{
  "num_hidden_layers": 13,
  "norm_eps": 1e-06,
  "bias": "all",
  "init": "uniform",
  "init_std_qkv": 0.0227,
  "init_std_o": 0.0227,
  "lr_mult_up": 0.636,
  "lr_head": 0.00306,
  "max_grad_norm": 1.0,
  "z_loss": 0.0001,
  "train_tokens": 1323000000
}
MLP neurons of a small language model. Each row is named by its layer, matrix (down: output weights) and neuron, and shows model dimensions 16-207. Each number is 128 + 24 x the weight over its row's rms, rounded and kept within 0 to 255. Numbers have three digits each.
After each neuron's rows is what it responds to, as a language model described it from the Wikipedia text at the highest values.

L5.down704:146160135131099163134137110131108106115160139113109151109120131122088118132118113113111091128125099124109082166175142077124072133118123098133129117130166127167128126181152152130162163140135124136127118109104123137119084184128159111150133182116142158152097122111174098124139144145118135100130140109088169156133112112157055152162067088129121135086121124102111141079144155152139185163136125139127113137125142136127127122114155158083106114127145105131118126121111128139138152161125127104187154118125078086119141136165120088135117128138182132121118152106128096151093085139113122128
Description: Word-piece tokens inside a common word split into odd pieces, such as was-h-rooms, in-ver-tebrates, inconven-ience, with no topic in common.

L10.down798:132066140120148105134118131136172147126145101143161140114155121156114106112141084125154098110117089098101098127152117080114105122111115088131114125129113069153107132140126150224115127112178161130100129109093106111050109123118136128123124157124167145093122157130106143150123113138121125117156176144152111155143147127108137115141097116153102125123129101158104159155175144135147130098169115091139127154167152105164118152116135111120082111131147077142151128141101120123128151141103099144123152148115083133138134123149135125089151130115107148126097107106130110099170093127130123147
Description: Final pieces that complete a head noun, often plural or suffix endings, after a modifier and before of or a comma: fin-ances, comb-ats, work-load.

L5.down336:143128125126155096150084123092146128138132150123129119123135162132168147156163079144120147151105135130111065123140161138111122101095152106130112137073127141125101102129092164142147173139089141146113145112145134126132127123085141146077155134081098122159154149158117165097126150125111113130085108109153124156156115122124077132118113117137146091127136134151161131127129111163150145132106122115108112076113166159116113117152121104112177118152098173125120122133137112153124121139126105131146117136109151133109131091075133170141118094146146145169137125127131150100112108136105140118
Description: Inner word pieces of foreign personal names in sports results and lists (Ev-gen-ia, Sé-b-astien, Laj-os), and sometimes phrase words like way, only, of.

L3.down1062:110113134153112095124164143143116097138177121184131121152122161131129132131116097121117135163121126128122159158109162114139106107097154123107115116111147138087105126175065102171105140091150102195129094160163125154114156129105113126095114146121152141117151084147116154101151165127129136130134167114110139130080160108153178143133177115174168150166117112161137125122182116137143112129104139143089116142130095159151126143121135117118138091137158143149121132104092105130127131149093098078109142102155136162117185120160129084150176098142124123169134093130103146117132114117076144150
Description: Middle or final pieces of action verbs and action nouns, often split mid-word, such as Imp-lement-ing, furn-ish, draft-ing, removal.

L10.down118:147102134115144143159108117134074111093130153158135137109163125119092121130127120158130126118109112069106146083118122129110127121121143160150138120119136090132174137105133148167149183119121125096127118134114153140173117076103116144142098107113128173111124120122148115098091128132139112112160145126112148158143121126136131144119128150158123116148119145110117117186095104096088087085155080128148119136130108146166121111106152126173130123123097064155151076088143107115142108152149157097148141160148087126134123098183112094148173151118128131147160119156178100133135107144147109143
Description: Verbs giving a contest result (won, edged, losing, finishing, prevailing) in sports recaps, often after a comma or before; also fires weakly on results tables.

L10.down538:154174144064153129083124138132113093160109124126130142112099163143124132143101128083131137113088171177132156117127133098109164147098172097128099133101139147083118124168126120121135162103120122096112121137118118144167149129090158148144123140106130118082115129096150121127080112153165158115119142166127167166138131155102000123114172139105125069121113115114138063123118120143122084108113156120136126103090121150147131163137121122140129121094157155120174127115111104130099125120107138113138153119139146133122141146114126092093159169115180130137118157125127085109109155141141140142
Description: Digits, closing parentheses and filler words inside formulaic Wikipedia data such as infoboxes, tables and census boilerplate, e.g. "UTC-6 (CST)", "% 1990", "65 or over".

L10.down929:132092091081116156168109119132144113128121150109113132120139149115107127107136093148137095108135127113145139112147118094158127125118108130118172155119105136112132144165062156122146108177111137110086185098108152118123112146113156134132149128149124131142144111132155077120107156118126112147130155146094112088096152162101138107148110114129105129136118099148115159118141123144128090106153102090116138144152153104147091119048122139106095135137093087118112163119112131147117154130108130160172140146127150119141151138123122175162154148135162092191135138142113114101117180095141188144
Description: Tokens that finish a country, region or city name, or digits of a year, in tables, lists and dates, such as Czech Republic, Latin America, and born 1995.

L10.down14:135121122134129123133118115119131121158153146101107109175102115081143133156143169144168108121161141126130109132133166150103085103144151081093101087166159100124118150138130119104164101136153139091144136137134179115140168123165137117103112107124176171110106108119143105160137112111100113145127140120149134132180113124128117117103110091109083128155139103106132128156131112156138150115118136143130134140143095116138109099144118172162108134110099153062118132110150204152166108149108131124155043095135143125085141180132106119130135133150106103136110134147101179119119113080129100151
Description: Verbs or verb endings after "to", "can", or "could" in technical prose (slow down, undergo, reduce, combat, eradicate), and initial letters such as D starting a name.

L10.down1142:103159139165132117144141188122165123098142154118147143094121116155144123122121153114150124153157132110136177142089126173116136179107149083097146144085154145147123125126130132175109106138123138131114122085089124128183128142110125089086146131180124158127109113138074152115141084103114130139125123115098142079140078131159095133145116139129148111146112126138157126139113109098125092188131154122120084094167117131125170108109136141122132144101159136155138138104125134140129169119158157067141118101139072109131148091097123138143128140116091121143123078125108115124102162123151122173
Description: The first or second piece of a split personal name, often at a table cell, list item or heading, e.g. Jemal, Karim, Gheorghe, Garrett; weaker on other word-start fragments.

L10.down332:147124172107144146146103126149152138180110126137135118116152107126133124138131114124144139138123131100120154120118107082113116166137123147157104095147122049176088106135133114113076086156140095121061150096109142155131119136112152144097076119144133172141147153144142151127196157125126131168138153125117131129133135147118114137131146150159152117126133131086122174133162130102096135120132159177116143117133107123132138146132111130115123080091155117128105157161097148091137151110175075112154134139107134180146142096122106105127150129170111100116146147162096101117158149125130165101
Description: Tokens opening the noun phrase after is/was/became, mostly "the" before superlatives or ordinals (the first, the highest, easternmost); also table cells like L, Outcome.

L10.down195:103083105161118130124123131074127144102130125107165139111124143156142140123128108120130175137101140111099115166106189134164123144130140127123162130136126109140205095095156116141134179094125151169073090091093153122159144124123107149116144116135115138142113120118102120121125129139108095141144102083100170090125149124104124149151158092113147104094108146129134126120103112151140145120096125159137186115143113093142155104120128131177125121137100165128134133142158131125152127162121136149148142089096174150104153105121115102153148110133108100077095131131180148150128115141114094128
Description: Early or middle word pieces inside rare technical or foreign words, such as taxa, medical terms and names (Tet-rarhynchiidae, par-ot-id, Caim-an-inae); occasionally " and" or " the" before such terms.

L3.down825:155117078154130116121166130134087125146130113162098109113108127130131140088138079118110107163169101156142146140127099110088164129089094103123146161119109116123109121128100118118075118115145108126079113141175151067107149103125098139130117164134121093142186081124142154137114095074118131105090137149158124154136091127139164138159111111145162138130134138122102181133125125122101112165163172120136141159132103152138123088145153116131111111130155140126152125121138127111162138164083103125120145110101159143132145125131190117129105127104126103161116149092117123167103143115155123141
Description: Words in sports biographies, results tables and honours sections that report outcomes, such as finished, made (appearances), Awards, Scores, released.

L5.down835:115084102089075133091071146120131141126124119130128185123124100143142172146127160089119131141170164147127172158089139117129133130100125154137147174154140117167110108149136132088127112126132113137149123168158098132054139129115070137138130127147159096078163105136147161144143120075154119157141121157075118147133127123145120110143118191105076136124143148158137136113113134088118082136092129118126145117145096107150121119161095099133151157132134117161150146107103125101109144138145105143125124102139103094145148136153132108157128116141110131158172173117146105129104145129121137120
Description: Final pieces of nouns naming a kind of person or agent, often suffixes like -er, -or, -ant, -ist, as in consumers, contractor, defendant, artists, player, driver.

L5.down29:160182112137149113099153127102077144135146089100157134096111094148145123134128126123087110119130141095100126131090123123103192119148128143148133118135155162137132157092126114131119167092139165089072125135141168093124097175119140138087090080098118133136125110124178166129128133148111170120144161098158130128195160156076075112162110111095150110152092105129143122105139144099088150139107135138159098120132133130096137130079142126120128153115128124101111157117116129165129124148119107173152097114104155152126105154102150103158188122093126142147137169175116180184140114159121144116
Description: Tokens completing country, region or nationality names and adjectives, often the final word piece, such as States, Japanese, U.S., Nicar-agua, Azerbaij-ani.

L3.down856:101100138130111117123123122121125113116143118143120125099151162103163105098111151094115153142149072149077140090147163118140169174142137103150131101100150141120104118168104150108131148087134135138130133130102134153131142148115146127111131161108104111149141120134131192116133138184168146122167133122134121095139123136140228141151097146109115130129108134123125102157129166163091102154130135098132130130096131135158155133106112108137155129094108098101136118113122153105162102136127091118128143089095116147190144129116112087138170097115111135143114136131130133146107150114100138109
Description: Nouns naming ties between people or bodies, such as partner, family, group, member, wife, sibling, together and association, usually followed by of or with.

L3.down1146:119131113108113115122121139087115100135103112130153140119114087123128129101128185107110156151179065149167128183167057122117114139146119127120106121100138135122122124126128135141139081145114154130107129140196116098114096097142132109150152109144135143110112063114144147112146118156134136118152166129140125129090155133130152107122130160101086161130137105125118168107079090098094111145111128070159150117114106115143132133152116136168108144143153108083072097088151134089110141093152107125156135150123159123149129116110107116134157139126160125134167113139145119142127134125116115063
Description: Final word pieces that complete a noun, often a plural for people or things (merchand-ise, swim-mers, deleg-ates), plus whole group nouns like band, Team.

L3.down1114:113141160103126124130155119161123117129106100113109127171156181106143133121109116137096137098107180093084116118134115171126132142102148172114113125129142138087123124132153080120100167082169135137100130146141122145135160105110191107101142171142090156138105113138102128114132137153112150120150132128141110107131132096151164146110113100163141115120098116144128103125131104128130133108127103151132089107142079109167097132114135116119109160171165130099156127144140122099123138093145105126110145098123140174151104141135127119161125140120093143138119128105122122135131094090136129107
Description: Final word pieces completing split nouns about money, law or administration, such as pay-ments, don-ations, sal-aries, compl-aint, per-mit, with weaker unrelated word completions.

L5.down732:086122116127089151125105151123135107094063119128169142127153130167130149131101114138116149159139133089122185065126099108120108138107106124121122173115092116126113139101152103101083142123116129117102089078125137130148137123129117140143120164108069124145176099173156182127122139119099163126070150148094148145117157146121163115100178117116101137129126157166113108161140132119104143106086078115147111132211156147130101138105139117130066123106111122147165124104085103135141125105144100137116144098135087118132152150152138147117151122122115135152201132128143127131107126141086109148
Description: Pieces of athletic event or discipline names after a distance or gender, e.g. 100m breaststroke, hammer throw, 3m springboard; weaker on mid-word pieces (litre, kitchen).

L3.down769:171143118121078109080124165122126170136112157116102084099109142122114140139135188142090097131087136099140095090101150124147163137117091097137163130149126135161091133154160111123133115110128114156101109119128132139163137139113103131140139106121151091129096146186136135131142113110131122108142141155112153152109110127121091120142153140153116115130106134136124138134132152090160127127095128057117153123193083132100143133103102128163115095096094138127135148150104099175116115098126107147141140093126104097089119170152132122178089103093183129137141096155189133157129088127151160133
Description: Middle pieces inside rare multi-token words such as foreign names, place names and technical terms, e.g. hal-oc-arbons, Filip-esc-u, at-oll.

L10.down799:104142105120149138137151107117141166152160158149138109101125075113107097152153192107098136172129113134135104088178147090139111125139127118145134149184134087125126135102129104151130104135178162109096157148120137137109088118105082158110118127135095133133066074129122146083121129153125118116113136127144106123145121134105255120131115168140113136120119137114107131162128163142149132148116144150128142147142145113161192109142131101114090134155133127126111138104100121112099104115165114151099102156156136148127097125079159108123123120154126114133125137114109132138190151122131131131
Description: Abstract or general nouns and adjectives that close an idiomatic phrase before punctuation or a preposition, such as space, life, career, easy, means.

L3.down46:113132122175148134174102132076126136149128127118162142160101105116121117132132113148133127156125109123158106120090110093114110157125152131138126122143102143120122116140127115126092123102154109135123091100145124100167189123143107129121113122156167155142154157103087135114124136133068077072121076142169045160122137126068138117152130153122115133123111151136153096112148152120116152110106173078164119140173151117115143120131090109111150122124159204156142146151122107105144134079119173099126103116139130124113103147148155100130126134111178163160127152102133107136128136093173133132
Description: Tokens inside Wikipedia tables and lists, mostly mid-word pieces of proper names (Bally-cl-are, Cr-om-artie, Rok-kor), plus closing brackets, opening quotes and "only".

L5.down338:126136107159097119145145101104150145097103104123121126096157101128148102122102148133086099119131079115156128138133148166141147154126135086094107135210087130158158120161118126123079128087196099134097130161152131122116142165125135098113106151145134106128137154121089076116143138147130163126122175098115103117140170148144166165130150125108152105083119134125123100147153099110141161096136091158147105138116115124081121129116134127135141147122116120112121120130145123127193122116180121096155123098135141147126173090127159126144085137147099136136158114118085142125112153131102133143
Description: Action or event nouns, often verb-derived, usually after "the" or a possessive and before "of", such as acquisition, release, hiring, launch.

L5.down507:157133151090135114111150129123132126150133114094188141068123111129139111142163120135120117129133136121098153086084141140072155129127069081099110168145136152118164140165110113093160118104171125136102121112147117127134158110142132098131138158128131136122171129110159157110150192137130149121170149144163131135082093119152186162146132114113129143138144124159114118175126123110165126142168118094123129121128133090138149115140159110101131131147150106115118120173114142108155122126153148095161137068164128141076141139085146144096113123128139080137083130141080108125125082121105130137
Description: First word-pieces of words opening a line after a headline or following a bracket or quote (Ar in Archerfield, En, sh), plus scattered of, table digits, great.

L3.down1071:152137087131118148157103178125157139061143138142136086114106122114100112143105165122124133127137125122118123123148123144128148197131136139105103115136117106122152146156147129092154147120123118132132099131143085107099167077066169109094137124159101139130125155124149093109127125104111100157088140185065124095110097137116106151114162096098107146090117141125137143120105143121120144145106128137125127128149140124089119114163072125135121131126179087180146171114133121173108120139162161140090114146151128115152136116186098114101135121128131125095118130087096109107161103098156124140
Description: Word-internal pieces, especially ones containing m, as in Elm, Omaha, Ketchum and criminals, plus unit words like metres and ft after numbers.

L5.down77:136100102121112103155130115129137140115153116122149142133121082140103125109171128091149139141121087152129143182150110154100162183099111107104124134142131128132131118135161163142111101163137113116098129152108128121131142120134172145084131096122131134123154105138134126081152129165151118123131204105125104124196189163144225147136154105096160110143093128155116171126122088075120113081083149144149125123126146101148140132082117103157135142104091080140145061177138188138144115158151166153100105120140145146123133105148147154118118133128093137111088120136121139098137089141107091145
Description: Fires on line breaks after paragraph-final periods, closing == of section headings like ==History==, and table | separators; also on mid-word pieces of foreign names (Nymphéas, Querétaro).

L3.down372:165154092164109128162111116117101130122152137107119128143159107116163126163180151105149086093136180129103137142128112089147138148097095184139096085162138115104133179105092164109096090096096097141128099151098104118126147088155124129115135125128142157152133158109169124128115132176129105171151148121119140153144160133109137123138138160110126116104170162088114128098124133170108121126120152135086131176060123140119144115165105108127101133139115162092120166150089154191135104166138149136145070141173145153127124106110101121141112102151171131171139149126135099122190149130123166125
Description: Final noun, or final name piece, closing a determiner or possessive phrase, such as his time, the Roman Empire, Saint Petersburg, Russia, the economy.

L5.down250:119122087136153087141107150118162111132132118074161145146163113099123139125134111108115133109136131105103136120113112086130130162118115093165149185167158102144097097135137142132127115147113127133106125143127087096128102124085164093134124075125110112114128151111127126081138124129073122141105116108121118092136125095147110077139099087094151145086131095128154130133106123127151169131115155071142137132131120135134129099130146114140104113208136094167129155169086162102114114124139169109093118108152149130163127123101154144142162149122153094120094138093076116113131111167130138152
Description: Word or word-piece that modifies a following noun, mostly in sports biographies, e.g. Refereeing career, Offseason, back injury, modeling career; also mid-word name fragments.

L3.down864:136110153094168121108138138082144115111154114135140149155140113125108167157161176116104110128151132120094100163125100118137170133095105142119126091153118127081117153108107144151135140098136080136133207134129089136100104139132112141138152126124142168125104132111125136137177122098114117136116121119130078101152126133132094160127106132150132106140113126100136103141119124128120117140142143121155137155130150101124125169154085094128138169161130110112171145122128113149157158124138127142156145093104152124152096132109141089153091078118143091092127108131122146115163106133170152091
Description: Final nouns of set phrases in sports, chart and climate articles or table captions, e.g. "Qualifying rounds", "league table", "results list", "relative humidity"; also digits in tables.

L5.down1183:107148172135121099140117125126097138145114138122087127123149071158136155111102158174168133142132104129105118141125127150160092168174125160120098190140138138104165162158079174154139093151145133102138135116139122127145128074130106174056108127148137166098091135127148148099139107120128121167128190123111105130162132146131098138128181095133138104160116123129121135137144115143109146146081128149103173108095149134147140154122152135130121100145127112136162155147117093136141122132143093139159137120141116127146090129087154071150104133110136107139097142127117144140144160114142134089
Description: Nouns and verbs naming where or when something happens, usually closing a phrase before to/in/of: take place, set, home, Location, summer, announced, reported.

L5.down820:135124093081150133110103095093099099108112165177147146116114114127150140129094121149148139127134124130152108119130116114101098106150148131112123151126135125148104109141114135078132153132102117115099153108160116106137101109115145097127111136166128130133148135162115151147071134158085107179120141069118110137116167134149052152106139071107136141206123105127144085134177167079107095159134115145131140172140072120115119101078151127106147072179060137127120106085139104124122131090103106154140088098098130132136079128081148109120119104180121173114155135112134119153105130156136179109
Description: First word or piece of two-part sports terms such as centre-back, free kick, corner kick, linebacker, practice squad, mostly football; weaker on mid-word pieces of names.

L10.down85:147087150112111105123158139145075101114102140114169142070133090029176131122158142151157125131158079105111126143154099133140148123132147141151108129120152136119114090125147153158090184111132120132085122149135114128138135125119090113105118114093159177140113157169135111135143146136102119109153148136126104109152127125112135143154118140114107160099146105096190158119165168131098126149087147133123125136091107168111158103097125154160124119128120127118119083137155103116135106159151131146132121164147114109192092155120161140111131155151137121143120159130081091140154137094151126126
Description: Final token of a role or occupation noun used as a predicate after was a, as, became, e.g., catcher, officer, director, referee, adviser.

L3.down1171:082102127136099136133147113112100128128125091150155134080129155101110096103109107084101161153117149124116104122110076111131136146071113148144175120116122118137147129116166121138135088120151106092156173183147165135150136093114125170088127148152112117133115108104147155159128091119149078132127146151174132130202127112158230129152083103171139151100101150110170153126150116086079120093108159122089190132155121169155140100138139094102165168145157124132156109119121153141102126148144131116153119149086146126126146106115153128127148130153127126102073085114118117139130122140133103142
Description: Common nouns right after "the" or a comma, such as city, year, name, place; also the piece "h" in alcoholic and hidden.

L3.down1011:114119127171105115063077104151143122138135077111104112090127097088150140144141157192106159159100145171102103146126164124147116123155166143110164131121119105128127144179158171097128102091176192121092141144115126124156128130114093130166092123085135094125122127153129176104101111091135101101139144144129141122136099153110214152120115129151161165084135120109137124138112139142115123095139131088152104142116160135171179113151159162115135140127087154115136122155127133159109084104088155128127113126142115104108135129112133169132128101143109184172094113108102099103133143167141141130
Description: Mostly the closing == or === of Wikipedia section headings (History==, Reception==) and heading words before stats tables (Career, Year), plus "uro" in Neuro-.

L5.down1213:100155113129147110167109091139125156102126165108156122122155123081136113116128127110136147125134125125121110110148141076147153116142139164156123123087151130160124110065158125078102122139165123155154146141124139118151137096130113107176101110112112081142111121114147153109133101092096141090112109132114126153142148163137170119128137139112152139164163108102137108086104125127099143161150170140137173117166114132153111170061123128147109131106155141062089139161075072133112163143126132130185124149127182068145149096152129177105156110114130148127100131091124123153147109139118140121
Description: Final token or word-piece of an action or process word, often after "to" or a hyphen, e.g. to play, to search, motion capture, absorption.